Weights of a small GPT-style language model, trained from scratch on English Wikipedia: 10 layers, MLP 512 SwiGLU.
MLP neurons of a small language model. Each row is named by its layer, matrix (gate and up: input weights; down: output weights) and neuron, and shows model dimensions 48-111. Each number is 128 + 24 x the weight over its row's rms, rounded and kept within 0 to 255. A neuron's up and down rows have the sign that makes its largest values positive.
After each neuron's rows, "fires on" lists the tokens most often at its 100 highest values on Wikipedia text that the model never trained on.

L3.gate334 [ 97 101 133 122 111 128 114 141  97 123 126 157 106 187 124 121 111 122 155 151 124 132 112 152 156  73  95 100 127 140 100 140 136  98 140 115 123 136 123 101 129 114 136 154 103 133 172  98 104 139  96  91 113 125 104 143 165 133 132 117 118 135 116 171]
L3.up334 [122  77 138 110 152  80 117 145 136 130 114 109 147 154 111 141 101 123 128 176 137 162 126 144 126 106 155 137 114 148 134 119 127 102 155 129 160  92 105 114 140  93 180 145 135 122 149 113  94 142 125 163 129 114 120 118 167 136 100 145  97 116 125 143]
L3.down334 [ 94 137 105 131 133 162 146 134 144 152 138 129 121 140 125 135 117 141 106 157 122 138  87 143  96 103 105 134 134 103 123  93 102  98 126 127 167 100 112 142 153  93 139  77  88 110 155 142 121 134 143 113 115 152  93 144 140  91 127 147 148  79  94 145]
fires on: "iz", "j", "uk", "rib"

L4.gate304 [137 137 147 102 151 134  98 111 125 160 155 102 132 134 102 132 123 106 185 145 162 146 129 150 103 122 119  74 132 101 158 131 137 120 125 125 112 146 150 136 136 151 159 173 126  97 174 112 109 137 139 122 137  56 116 147 112 157 112 149 106 107  86 128]
L4.up304 [161 149 159 137 139 143 171 165 154 173 133 117 103 115 121 106  77  79 127 138 125 140 144 103 142 142 117 136 142 109 142 102 151 129 113 142 156 157 161 117 127 124 134 134  86 103 122 144 126 165 175 145  99  93 143 139 156  97  63 165 140 137 141 116]
L4.down304 [175 143 149 112 111 116 101 117 126 135 139 132  71 112 107  82 132 152  96 124 145 143 130 131 147 111 171 125 173  88 138 132 128 138 133 137 137 130 155 133 155 173 141 136 145 170 165 113 120 128 141 133 139 125 128 141 124 112 132 116 103 146 114 101]
fires on: "ip", " d", "ines", "ult", "wards"

L3.gate21 [143 129 152 157  91 115 139 121 116 131 132 141 130 116 191 136 126 133 125 144 113 111 149 134 105 124  75 146 162 116 132 109 157 129 166 149 162 112 157  87 135 146 126 105 131 114 150 142 160 140 147 133 197  83 162  85 152 162 177 134 177 119 122 120]
L3.up21 [157 113 122 155 135 137 118  94  96 101 142 132 168 129  94  91  76 124 136 156 121 124 139 123 138 143 110 114 160 127 150 171 137 146 105 150 112 144 139 153 143 135 134 120 155 143 102 127 120 117 186 130 109 142 119 133 126 120 143  46 140 109 105 121]
L3.down21 [ 82  99 132 153 118 134 116 125 110 104 157 112 120 151 115 107 102 133 142 148 144 139 152 134  98 114  97 124 157 123 127 148 113 155 103 150 146 141  83 146 212 149 165 161  97 120 125 148  95 153 153 121 101 104 112 115 175 166 152  86 101  86 107 120]
fires on: "ur"

L6.gate153 [156 122 131  84 102 134 117 126  97 112 154 122 118 131 140 152 115  99 160 154 105 124 148 113 132 114 176  88 120 127 101  81 153 126 163 165 152 117 118 118 140 105 161 107  74 146 114  91 106 155 147 145 121 118 156 100 128 142 118 130 139 114 112 147]
L6.up153 [132 104 156 117 125 135 145 115 134  97 112 124 134 155 164  94 137 188 136 107 128 154  87 161 116 105 145 144 128 126  90 134 122  87  94 141  93 122 130  82 148 161 153 132 140 105 138 134  61 101 123 136 147 103 133 167 161 108 119 102  99 134 136 146]
L6.down153 [137  91 150 153 172  96 175 155  97 150 135 142 150 157 130 158 120 148 139 140  98 102 111 110 139 155 146 133 146  66 120  80 132 167 104  92  89 132 136 110 159  98 111 144 146  84  96 114 151 115  74 143 124 126 183 126 149 143 157 118 122 124 115 112]
fires on: ",", " /", " and", "ort", ":", "ong"

L4.gate375 [ 77 142 143 106 137 120 171 123 140 174 131  98 144 116 102 148 143 127  90 139 142 182 149 103 107 174 150 110 131 112  93 129 154 152 115 145  87 136 137 167  90 103 129 152 109 115  64 109 124 128 125 109 137 120 102 114 124 134 148 118 156 107 135 133]
L4.up375 [ 86 168 136 137 161 120 154 167 102 158 122 107 103 110 113 129 138 135 154 132  95 159 137 118 110 157 148 163  93  91 168 139 139 159 154 103 125 125 124 104 137 109 105 155 124 122 131  73 121 142 109  70 155 130 123 128 161 160 129 141 159 119 159 121]
L4.down375 [ 90 123 101 179 160 129 105 145 132 164 134 117 111 137 134 146 116 146 117 112 100 144 140  88 160 162  82 138 104 174 110 143 147 154 139 159 122 106  81 113 134 107 100 131 133 144 135  75 136 124 131 122 156 134 137 145 122 126 167 111 121 119 131 127]
fires on: " sc", "sc", "hed", "elf", " sl", " Sc"

L3.gate55 [103 116 128 183 123 150 109 167 137 114 110 140 129 108 134 147 141 116 128 130 132 107 131 108  77 104 166 129 155 158 127 128 134 117  71  87 129 142 135 139 130 132 145 143 126 132  71  90 135 115 119 165 158 159 111 143 116 122 191 148 170 134 129 135]
L3.up55 [ 92 163 165 129 134 153 142 146  97 114 128 106 109 113 137  98 133 128 113 127 188 140 113 116 133  82 159 140 142 118 126 141 127 159 144 111 127 147 121 127  95 103 113 149  91 144 137  85 130 124  76 163 106 144 144 164 134 111 157 129 162 117 188 155]
L3.down55 [126 157 108 133 164 167 164 124 146 125 156 150 150 119 138 138 144 165  91 143 126 123 133 134 104  97 121 140 156 110 174 111 132 155  94 131 119 200  96 126 152 136  80 131 146 132 111 102 155 143 155 132 177 130 106 158 100 160 113 140 160 111 173 108]
fires on: " re", "icip", "ether"

L6.gate320 [124 111 115 146 144 136 108  87 118 153 168 138 160 176 155 164 160 159 138 143 171 119 117 152 100 153 104  98 133 158 125 107 101 125 145 116 106 130 163 103 117 136 127 155 134 152 125 148 115 131  99  96 134  77 190 122 106 143 119 120 121 121 140 158]
L6.up320 [ 98 128 122 150  99 182 139 111 140 101 122 126 133 140 110  84 116 161 147 102 167 132 116 129 127 139 107 113 174 105 113 135 172 119 150  92 125 130 149 132  96 141 152 101 152 133 128 124 126 128  92 132 145 122 118  83 132 100 106 148 139 151 101 123]
L6.down320 [127 115 148 107 111 122 122 138 132 174 149 153 125 139 129 164 118 155 119 114 107 116  92 196 133 143  91 132 151 132 140  95 179 118  70 145 123 148 148 129 131 110  83  90 100 126 130 189 100 161 159 122 115 118 142 181 119 159 113 107 164 109 150 132]
fires on: "n", "ir", "re", "in"

L4.gate414 [103 155 142 171  97 120 183 147 130 138 158 142 108 100  78 131 135 117 143  84 149 115 119  82  98 148 118 144  88 132 124 110 154 141 115 117 123  80  94 144 130 124 149 176 154 112 118 119 139 132 135 129  96 136 136 131 116 140 148 117 146 151 135 123]
L4.up414 [112  76 151 157 114 114 135 147 117 164 142 118 121 160  84 136 150 134 139 124 140 144 134 111  60 136 102 154 110 134 154 164 132 112 131 124 129  91 131 156  92 114 147 123 109 129 131 113  99  85 121 142 109 131 139 128 109 148 135 135 145 143 166 131]
L4.down414 [122 132 129 126 121 149 105 113 132 151 147 162 127 110 111 115  85 132 134 127 175 116 136 131 104 162 112 150 108 166  92 168 143 162 124 120 111  60  93 120 131  90 115 130 125 129  99 128 116  97 151 126 145  93 130 121 126 163 159 123 148 139 118 146]
fires on: " sc", " Sc", "sc"

L3.gate376 [133 142 128 140 132 122 163 161 134 125  97 115 133  74  71 115 137 125 153  86 138 136 123 152 149 128  79 167  98 142 112 105 121 130 136 120 205  89 114  93 108 156 101 112 114 123 141  88 127 125 115 106 134 167 117 131 115 144 143  93 141 115  99 145]
L3.up376 [129 160 132 132 113 159 163 118 119 119 123  80 119 114  89  99 150 181 138 141 148 139 135 123 120 113 129 159 113 155 109 102 140 163 137 123 183 112 109 133 106 153 135  80 113 105 109 106 124 120 146  70 124 127  80 122 126 152 143  94 152 172 165 164]
L3.down376 [150 143  88 121 150 107 143 132 138 128 133 148 101 110  84 114 148 126 118  85 152 137 139 114 151 156 109  96 167 143  97 140 122 141 112 120 147  69  91 127 114 120 166 132 153 134  89 101 102 100 168 169 129 172 135 144 158 140 153 110 123 144 106 134]
fires on: "emb", "==\n\n", " sc", " Soc", "ternational", " ==\n\n"

L3.gate165 [110 109 165 130 112 114 118  74 134 132 107 124  86 180 155 102 139 114 125 123 150  90 138 128 134 129 138 159 126  89 134 127 157 158  95 123  77 181 131 111 155 129 118  94 108 107 126 114 113 161 111 126 130 161 166  94 142 152 118 125 119 135 139 144]
L3.up165 [114 125 137 134 131 126  60 120 111 130 145  80 136 117 148 134 143 142  85 152 101 174 139  90 123 108 148 128 113  96  95 142 132 110  88 146 116 105 134 122 131  73 115 137 134 120 126 162 126 158  48 142 115 125 109 121 118 150 108 151 138 146  96  96]
L3.down165 [164 121 139 137 125 174 151 174 147 134 161  95 136 142  78 109 114 101 134 166 100 155 159 150 128 114 117  98 132 127 127 153 169 110 124 137 126 124 133 137 110 129 111 180 122 168 176 138 118 133 123 122 142 116 136 108 122 114 110 115 135 154 135 169]
fires on: "art", "ster", "ad", " April", " Mc"

L4.gate83 [118 142  92 181 116 107 144 131 145 148 129 168 133 118 167 124 137 129  85  91 162 120 127  94 132 143 106 123 132 115 112 105 179 184 118 122 125  97 128 136  93  67 144 143 113 121 149 147 119 110  90 171 148 145  88 111 134 130 124 109  94 146 114 125]
L4.up83 [142 170 170 118 148 142 128 140 121 141 132 161 132 126  83 140 110 150 132 146 187 120 125 100  98 150 147 118 133 100 136 119 100  95 154 151 143 127 170  94  93 118 149 128 121 175 117 106 111 137  96 137  85 118 117 127 152 154 121  80 139  80 155 114]
L4.down83 [111 152 128 175 110 108 145 181 165 103 133 125 142 122 114  86 129 183 130 160 141 108 150 140 132 132 112 152 132 120 140 106 148 133 103 124 148  99 176 100  72  73  97 113 111 139 121 159 128 134  95 160 108 144  93 103 194 153  95 126 124 122 136 127]
fires on: " mov", " Lou", " med", " Jos", " Cal", " Que"

L3.gate162 [152  96 164 123 101  91 101 121  84 139 110 155 148 133 149 166 144 127 108 167 138 109 134 106 121 126 103  99 101 108 120  95 141 120  91 139 109 176 102 126 110 158 117 155 135 129 121 121 170 173 122 112 128 113 118 136 118 110 146 152 128 114 131 144]
L3.up162 [147 123 101 111 129 125 146  98  96 111 125 119  85 111 125 104  59 129 129 137 148 114 136 132 119 149 126 145 128 146 128 108 136 122 127 105  97 134 151 129 142 145 140 143 104 132 104 126 117 130 132  68 158 156 101 186 166 117 146 149 172 111 132 170]
L3.down162 [172  98 117 160 164 127  97 126 158  98 125 122 111 120 113 122  97 123  88 119 137 142 192 111 114 158 112 145 134  99 119  78 140 140 105 155 120 159 111 118 156 123 137 116 140 111 133 109 150 140 129 109 112 141 107 113  93 122 139 156 173  98 123 151]
fires on: " e", " s"

L3.gate201 [122 131 146 151 121 173 122 131 121 127 127 157 143  93 172 144 119 135 105 103 124 168 153 164  99 112 108 165 153 176 136 120 117 113 126 113 134 148 121 127 126 113 109 155 101 106 138 103 124  64  69 155 139 142 126 142 129 109 131  92  97 159 155 139]
L3.up201 [136 100 114  82 136 161  98 177 136 127 159 123 161 120 177  89 129 127 109 101  97 106 146 125 145 108 106  99 134 132 142 115 122 138 160 100 109 174  54 120 129 108 102 136 108 104 112 138 161  69  97 114 148 125 163 151 171 121  92 105 116 164 178 111]
L3.down201 [144 155 147 107 124 172 121 112 109 144 120 112 103 131 164 117 104 152 110 117 115 143 147 110 164 117 124  84 154 159  98  94 136 148 113  84  93 157  72 124 136 122 123 130  87 106  90 153 152 121 107 149 144 115 144 167 118  77  98 121 131 131 105 149]
fires on: " feat", "stru", " includ", " sl", " due"

L6.gate372 [121 186 102 126 138 173 161 121 141  88 127  97 142 103  92 109 109 156 139 174 115  65 101 110  95  91 105  92  93 129 147 125 122 138 111 141 148 147 183 115 166 124 170 165 117 127 150 135 118 124 123 132 131  99 153 133  96 143 113 140 130 127 152  99]
L6.up372 [156 130 117  97 116  99 143 129 160 129 122 114 146 131 111 117 175 121 148 121  95 111 153 154 131  69 126 122 128 109 188 147 117 147 148 187 154 152 160 128 149 146  99 143 111 163 136 132 144 139 108 153 125 138  93 150 124 156 111 112 148 117 158  95]
L6.down372 [106 121 142  98 100 109 113 118 111 136 126  89 121 123  57 158 139 111 118  82 120 141 162 131 147 103 117 119 118 167 123 114 121  63  89 113 151 107 105 111 153 150 137 130 116 137 118  82 145 156 127  95 127 146 154 165 130  87 141 153 104 162 175 128]
fires on: "at", "y", "us", "s", "ason", "ion"

L3.gate16 [125 108 165 126 117 142 105 138 133 138 140 134 156 130 125 110 104 120 147 117  97 161  93 133 117 140 122 119 139 133 120 124 144 139 116 136  62 131  67 106  97 140 117 167 151 138  97 117 131 119 115 120 148 135 107  98 130 109 152 124 141 169 108 139]
L3.up16 [123 127 165 128 141 120 129  95 152 112 108 140 136 196 103 125 105 118 143 124 125 104 148 115 122 149 123 114 135 123 142 106 154 126 113 103 122 144 164 108 133 119 124 165 100 129 140 104 111 107 148 144 102 133 132 138 165  96 145 151 129 165 133 113]
L3.down16 [101 150 127 153 104  82 137 141 105 191  95 113 108 142 135 141 133 130 117 155  93 144 149 140 120 104 157 160 169 120 134 149 126 117 155 120 121 126 124 172 122 153  77 111 177 153 121 130 114 158 123 132 100 151 124 152  81 107 128 120  97 134 187 107]
fires on: " each", "outh", " Port", " only", " differ", " one"

L4.gate193 [142 118 143 124  99 136 130 113 109 122 132 177 133 130 118 166 173 101 136 149 125 122 103 129 134 121 113 140 130 133 160 164 188 110 107 155  61 130  97 161 119 142 106 127 123 157 128 128 128 162 135 168 142 141 145 106 117 175  92 106 118 161 126 183]
L4.up193 [138 163 133 143  78 212 104 159 123 107  96 148 113 130 108 143 149 148 148 155 145 117 123 159 142  99  86 123 129 139 102 112 148 138 167 147  87 125 107 174  89 122 155 164 119 152 132  85  89  67 127 166 133 142 149 152 119 157 100  97 101 153 123 144]
L4.down193 [107 116 151 182 111 120 116 141 110 107  87  99 149 102 124 164 183 121 124 129 107 121 110 115 170  97 121 136 130 105 155 124  90  89 120 158 118 179 101 104 167 136 136 152 101 152 136 146 108 140 103 132 140 169 167  99 152 128 161 129 168 131 120  94]
fires on: " oper", " album", " camp", " film", " book", " song"

L4.gate424 [152 137 104 143 156  97 149 148  89  82 135 100 128 169 128 126 155  79 118 127 114 117 126 152 112 107 108 107 134 113 122 117 115 163 144 156 142 114 122  92 149 109 113 142 127 116 142 117  97 121 113 116 155 118 131 133 161 135 108 145 142 111 107 174]
L4.up424 [134 102 149 125 110  98 124 123  84 114 114  50 150 163 161  94 127 170 138 117 121 189  90 115 153  94 170 108  79 145 128 106 121 141 121 167 101 125  89 125 149 157  86 119 139 119 163 102 117 132 127 133 117 137 164 132 134  90 121 138 104  63 169  90]
L4.down424 [146 112 143 113 128 114 126  78 105 109 105 178  93 115 148 130 120 177 164  89 110 114  96 107 115 147 193 128 166 120 148 105 160 118 145 122 121 156 130 136 145 145 103 112 116 138 143 123 123  67 146 124  96 103 175 117  81  98 147 134 113 146 153 114]
fires on: " and", ",", " of", "hern", "nd", "th"

L6.gate248 [111 122 174 116 131 136 118  91 170 149 138 125 155 113 128 168 128 158 136 106 106  95 122 129 154 128 139 116 139 172 103 115 113  91  87 137  79 129 145 173 118 138 151 140 139 141 119 149 112 100 113 164 125 104 122 114 184 136 124  89 176  83 129 157]
L6.up248 [146 155 110  86  87  99 142 112 167 152 124 107 174 131 132 122 120 127 156 159 104 121 133 149 129 125 119 142 110 176 117 115  99 122  91 172  97  88 153 111 127 109 125 101 164  99 159 123 130 148 109 161 130 112 105 162 207 133 138 122 150  85 135 151]
L6.down248 [153 132 107 189 118 143 122  84 117 162 141 174 132 144 129 124  95 104 140 159 121 138 191 119 103 136 113 198 175 147 101 116 124 140 103 150  98  91 132 165 121 176 128  93 113 125 170  99 154  82 140 137 133  97  87 149 190 138 124 141 104 109 109 152]
fires on: "ens", "le", "cl", "(s", " describ", "aus"

L6.gate95 [111 110 156 132 155 135 112 145  98 154 115 119 177 156 131 118 144 124 139 104  95 131 158 180 118 129  72 151 181 102 125 131 134 106 134  58 137 124 143 165 156 125 130 126 180 123 136 105 125 157 116 166 110 131 142 122 146 186 155 105 115 131 163  87]
L6.up95 [130 133  92 106 139 128 144 166 130  85 127 125 107 125 158 103 134 126 120 144  98 132 115 105 111 102 144 118 118 178  99 106 115 109  94 108 139 157 138 123 130 160 123 154  92 116 103 115 110 131 111 151 133 135 133 142 122 123 170 153 113 132 131 182]
L6.down95 [123 148 107 124 166 117 104 151 120 125 118 139 118 102 162  85 134 145 126 105 121 152 137 155  97 156 164 137 102 122 176  79 183 130 120 173 144 148 161 111 135  84 134 136 116 110 133 120  94 119 149  89 134 119 172 108 141 140 144 109 138 103 129 151]
fires on: "e", "all", "on", "am", "l"

L3.gate432 [132 163 114 111 153 130 123  88 177 149 106 110 145  91 138 132 158  98 143  99 130 147 133 138 130 156 141 142 152  85 104 129  93 108 134  86 125 141 139 124 147 124 107  88  82 129  76 117 115 142 142 143 130 158 129  86 134 188 109 161 154 106 139 131]
L3.up432 [128 178 109 106 140 124 101 106 136 156  77 131 118  69 138 123 127 115 135 146 103 126 127 114 120 159 139 129 115  79 191 106 112 130 124  54 120 131 138 103 156 103  95  92  99 143  97 116 123 129 174 157 142 134 111 124 153 129  99 100 177 136 145 127]
L3.down432 [128 129 127 127 151 148 136 111 108 148 103 113 122  88 114 147 126 117  89 134  84 144 128  69 151 102 126 106 104 138  95 163 129 148 144  97 112 112 128 129 130 119 163 155 138 130 101 140 130 124 110  94 193 132 117 150 146 103 131 126 116  59  86  95]
fires on: "ents", "ays", "ues", "ates", "ries", "ades"

L3.gate410 [125 109 103 137 173 145 117 137 145 132  98 110 154 116 108 127 134  88  83 143 142 122 113 151 120 143 144 123  55 135 129 141 159 112 132 136  91 162 130 162 101  96 128 183 109 184 119 125 136 121 119 136 124 134 134 138  66 107 152 144 123 108 133 140]
L3.up410 [132 132 100 109 152 137 129 169 141 114 114  91 120 106 110 120 134 129 110 130 121 161 101  98 101 130 118 112  65 132  81 112 126 104 140 117 146 156 154  99 147 102 135 178 150 144 141 117 144 148  76 105  92 165 115 112 134 137 128 140 137  97  94 129]
L3.down410 [131 141 136  80 118 155 102 134 105 124 139 137 127 133 130 119 143 145  89 136 119 118 181 107 150 125 111 106  81 127  99 188 144 104 148 136 125 135 128 142 122 143 145 147 137 163 116 142 117 163 120 115 101 111 145 117 110 119 145 105 104 132 131 128]
fires on: "ons", " cons", ":", " Cons"

L6.gate73 [186 123 133  61 103 161 126 106 143 144  96 104 128  84 108 150 172 114  86 130 147 105 143 113 135 118 113 116 161 150 136 106 130 115 145 159  88 135 150  78 127 142 105 147  94 118 104 120 166 110  95 147 131 128 136 141 111 129 104 120 125 143 198 111]
L6.up73 [ 87 146 107 109 150 150 137 132 156 130 101 121 148 128 137 131 162 119 114 137  78 116 122 134 105 114 117 148 165 156  99 106  66  97 133 144 141 154 159 109  79 139 171 128 102 139 131 118 114  98 137 104 131 134 138 123 120 130 137  74  98 125 113 122]
L6.down73 [143 131 102 143 103  89 130 126 153 119 150 147 152 132 141 100 128 148 132 106 141 117 101 130 145 133  60 159 139 141 143 127 105 158 110  82 120 147 120 127 150 185 112 138  96 142 150 113 127 107 190 170 131 121 118 123 143 139 111 112 148 133  96 138]
fires on: "ed", "ered", "ach", "ans", "en", "hen"

L6.gate147 [150 130 112 135 138 117 123 112  92 155 117  57 105 182 127 162 139 144 126 193 142 117 163 176 113 159 146 107 126 125  76 132 146 103 127 102 118 117 123 127 166 142 110 116 113 122 140 131 129 125 145 127  95 148 154  95 132 142 125 113 118 159 133 142]
L6.up147 [149 157  71  84 135  93 136 181 106 118 144 111 132 176 123 106 110 107 156 166 130 143 126 111 161 105 133 177 128 154  93 140 159 135 125 140 110 123 158 146 131 168 113 135 162 117 134 154 104 128 162 126  88 122 152 125  77 105 111 114 155 114 115 157]
L6.down147 [111 161 122 132 143 132 154 131 138 154 173 107 152 132 148  63 125  99 106  97 101 155 124  86 132 154 131 138 164 117 204 155 165 139 123 142 140 148 119 111 146 127 119 124 122 125 115  96 155 143  97 129 152 135 107 122 163 144 128 173 147 107 133 151]
fires on: "e", "el", "l", "end", "ine"

L4.gate282 [113 155 161 129 178 151 128 119 126 138 124  96 148 149 102 129 153 139  91 126 147 109 166 135 155 132 152 116 113 120 126 147 127 119 121 130 168 138 131  94 119 133  89 136 175 151  98 116  94 137 121 139 151 162 117 111 112 114 130 121 130  99 166 174]
L4.up282 [125 102  79 105 136 141 144 144 123 120 145 125  90 152 120 141  98  83 111 133  67 192 148 129 141 132 108  75  95 131 113 111  90  99 139 142 128 124 115 109 110 124 145 129 117  89 119 145 134  91 124 151 104 132 118 113 138 112 129 123 129 133 127 117]
L4.down282 [123 144 134 141 140 159  90 130 117 134 130 109 144  95 140 107 124 142  93 148  77 165 155 108 155 143 150 139 177  93 124 134 123 138 130 118 146 125 129 122 154 160 126 125 129 146 125 131  97 189  70 105  94 172 106 100 113 130 155 149 124 145 131 150]
fires on: " cons", " ro", "20", " Cons", " am", " Que"

L3.gate68 [119 145  97 106 127 145 166 112 115 159 137  64 167 146 143 110 129 137 137 149 126 144 129 106 131 156 150 128 123 118 144 140 130 146 102 142 153  64 112 130 105 121 122 151 132 120 161 121 124 117  95 161  90 143 163 169 107 134 142 136 145 199 114 124]
L3.up68 [166  95 121 132 113 147 148 105 167 171 132 124 167 103 134  89 124  94 178 129 134  81 148  82 123 150 137 119 112  92 121 120 131  76 140 133 114 109 121 105 131 116 165 128 145 158 112 156 113 123  73 190 139 125 186 125 123 141 149 168 132 129  96 152]
L3.down68 [132 108 129  83 148 122 115 110 120 161 125 164 161 137 170 126 141 148 154 166  85 130 124 157 111 103 134 138  87 103  96 143 141 141  91 128 103 138 136 153 118 176 108 155 137 161 127 193 141 143 112 134 107 150 103 143 129 128 108 119 125 160 106 130]
fires on: " character", " located", " Mo", " medal", " event", " cont"

L6.gate2 [152 127 148 126  97 133 183 127 181 119 122 116 118 104 126 134 144 114  83 145 128  98 105 128 127 167 113 124  94 137 138 135  94 127 145 114 147 163 146  90  98 125 144 124 157 128 135 138 144 166 119 112 139 127 122 171 171 100 137 152 104 126 177  97]
L6.up2 [137 176 109 143 105 146  85 163  99 146 114 141  72 139 157 139 142 103 107 206 133 137 109 104 157 119 123 123 144 139 140 138 139 138 121  94 146 157 144 126 105 107 176 131 157 127  97 151 103 113 123 109 127  66 130 140 108 162 144 116 121 134 124  97]
L6.down2 [ 81 120  69 126 147 112 130 123 123 157 160  99 121  97 123 131  99 156 152 118 123 128 131 165 127 124 125 108 126 141  82 133 126 140 114 117 128 133 112 154 100 115 125 110  72 121 132 125 154 104 161 137  85  88 132  91 148  64 146 137 126 139 154 109]
fires on: "ed", "it", "h", "ered", "rit", "er"

L3.gate60 [157 114  89 152 105 133 127 112 127 119 147 114 161 132 100 142 138 103  98  93 144 123 170 137 131 119 157 119 138  98 152 105 106 117  67 127 121 114  98 121 129 116 131 147 144  77 152 114 118 167  60 123 124 135 129 115 116 198 139 119 144  76 109 107]
L3.up60 [ 99 129 103 127 140 151 133 142 143 148 137 158 138 104 118 138  88 122 150 114 166 140 119 125  91 150 105 162 113 106  91  89 110 133 122 101 101 111 121  97 115 165 134 155 116 161 138 129 116 134 106 158 153 159  83 133  72 156 118  97 106 135 118 118]
L3.down60 [109 109 108 134  94 143 127 100 138 128 143  96 167  74 134 137 108 169 145  99 142 100 154 135  92 141 108 138 136 118 132  90 128 145  92 113 133 114 165 112 194 152 101 116 125  93  99 134  95 166 125 143 130 163 116 136  72 121 129 108 116 138 132 158]
fires on: " ac", " met", " Ac", " sc", " Med"

L6.gate118 [105 119 101 135 111 104 112 142 135 129 147 125 123 100 106 128 162 153 129  88 139 136 150  86 133 141 130 118 122 121  90  97 142 163 140 128 116 132 140 125 137  91  92  98  75 115 133 128 104  89 123 132 130 159 139 151 173 128  90 128 154 137 138 129]
L6.up118 [ 96 148 102 107  85 155  91 147 162 122 155 134 137 127 114 124 154 151  75 163 117 135 117 117 126 104 158 126  94 152 185 142 134  98  89 121 151 151 157 126 123 106 120 123  96 101 125 126 142 122  59 128 144  99 134  93 111 152 114 136 184  97 142 133]
L6.down118 [120 138  95 137  82 132 135 150  95 151 101 123 167 147 115 132  89 169 132 151  81 126 150 100 169 102 151 153 101 127 103 109 113 136 124  94 177 157 137 100 147 108 112 105 123  75 127 117  97 120 119 157 108 140  66 123 154 110 128 149 125  96 131 121]
fires on: "re", " Gre", " sl", "te", "he", " deb"

L3.gate346 [173 153 122 135 129 111 124 132 134 138 122 139 181 108 126 213 112 104 117 137 175 119 107 154 138 111 123  84 144 157 131 131 119 153  96 163  93 137 112 147 108  98 143 155 149 127 102 114 121 141 133 106 131 107 146 128 111 117 143 130 113 138 108 150]
L3.up346 [150 122 100 165 157 117 137 161 138 127 150 119 170 160 126 152 137 113 162 119 126 151  95 105 109 118 130 158 105  83 146  97  80 137 102 126 113 111 101 160  92 138 108  87 151 114 123  96 121 101 126  63 121 173 122 117 125 104 138  97  93 134 123 159]
L3.down346 [169 110 133 166 156 124 130 138 138 148 150 166 156 140 154 135  96 143 126  94 129 106  77 115 117 129 124 108  83  92 107 119 129 127 111 121 108 141 116 151 120 129  91 109 112 140 131 147 116 125  74  94 132 105 112 148 130 109 149 105  68 185 123 137]
fires on: " Mich", " Sm", " Cap", "ital", "osp", "sc"

L3.gate255 [ 86 139 140 107 148 118 112 163  87 200 104 160 120 130 106 148 168 120 140 158 128 135 145 132 154 159 155 106 118 130  95 150 152 136 158 127 163 108 147 133  66 122 135 144 110  43 126 111 133 126 136 131 145 159 146 117 168 127 115  84 134 105 136 135]
L3.up255 [116 155 106 128 127  93 114 144 150 143 139 164 138 143 119 122 140 124 120  96 103 133 120 146 117 146 122 136 132  70 137 117 103 151 121 130 123 127 164 148  70  98 172 157 111 123 157 103 115 135 134 110 148 121 148 157 127 125 135 136 101 115 150 173]
L3.down255 [115 105 172 113 136 138 131 132 134 139 126 127 137 141 112 106  85 101  80 160 100 128 112 123 127 168 107 102 153 150 145 126 124 155 157 110 135 104 114 135 110 108 119 126 107 109 108 139 135 138 125 114 185 135 116 129 160 144 109 117 144  78  89 131]
fires on: " se", " ad", " lead"

L3.gate483 [145  97 104 145 145 122 102 113 111  88  87 112 127 138 133 142 169 105 118  54 125 111 120 107 143 140 107  79 138 134 166 159 112 109 106  92 107 164 158 128  97 125 117 141  77  95 131 137 144 161 139 113 115 127 150 122 108 149 106 112 136 156 129 143]
L3.up483 [169  93 127 143 158 185 119 151 132 115 121 129 164 104 139 131 123  93 178 159  98 175 132 120 141 170 131 117 159 124 143 124 112 135 126 126 145 155 124  61 141 177 161 151 138 121 171 111 119 155 143 124 122 125 117 111  68 137 115 104 138 106 126 110]
L3.down483 [172  97 124  82 138 133 145 133  79 119 126 168 153  78 128 137 104 132 154 135 124 206 146 129 143 154 114 155 143 131 141  80 129 113 121 114 129 152 161 116 157 122 160 113 124 126 136  98 120 140 135 192  98 159 131 112 100 111 163 148 144 109 103 102]
fires on: " ac", " And", " O", " Ac", "-y"

L4.gate51 [138 119 121 169 129 111 108 121 121 135 153 135  96 140 162 144 142 153 127 116 132 112 119 117 153 109  89 149 140 121 111 149 141 111 160 131 125 108 139 124 178 101 124 163  70 128 124 100 133 125 116 134 158 107 160 103 106 133 104  88  84 138 137 121]
L4.up51 [156 122 106 190 130 133  94 128 109 131 127 134 137 125 158 121 110 115 142 143 139  93 127 117 141  87 111 139 119 135 142 144 125  96 136 144 142 118 151 138 113 136 103 131 121 134 129  98 104 104 136 127 130 114 158 115 103 144 110  92 138 116 113 131]
L4.down51 [165 149 104 192  94 160 116 153 134 148 128  78 134 150 150 132 147 118 125 118 132 134 142 112 138 117  81 156 130 116 164 118 102 148 135 147 123 117 110 133 161 196 125 133 107 113 145 128  81  98 127 106 123 120 163 117 124 163  91 165 100 180 126 156]
fires on: "amp", " camp", " oper", "ick"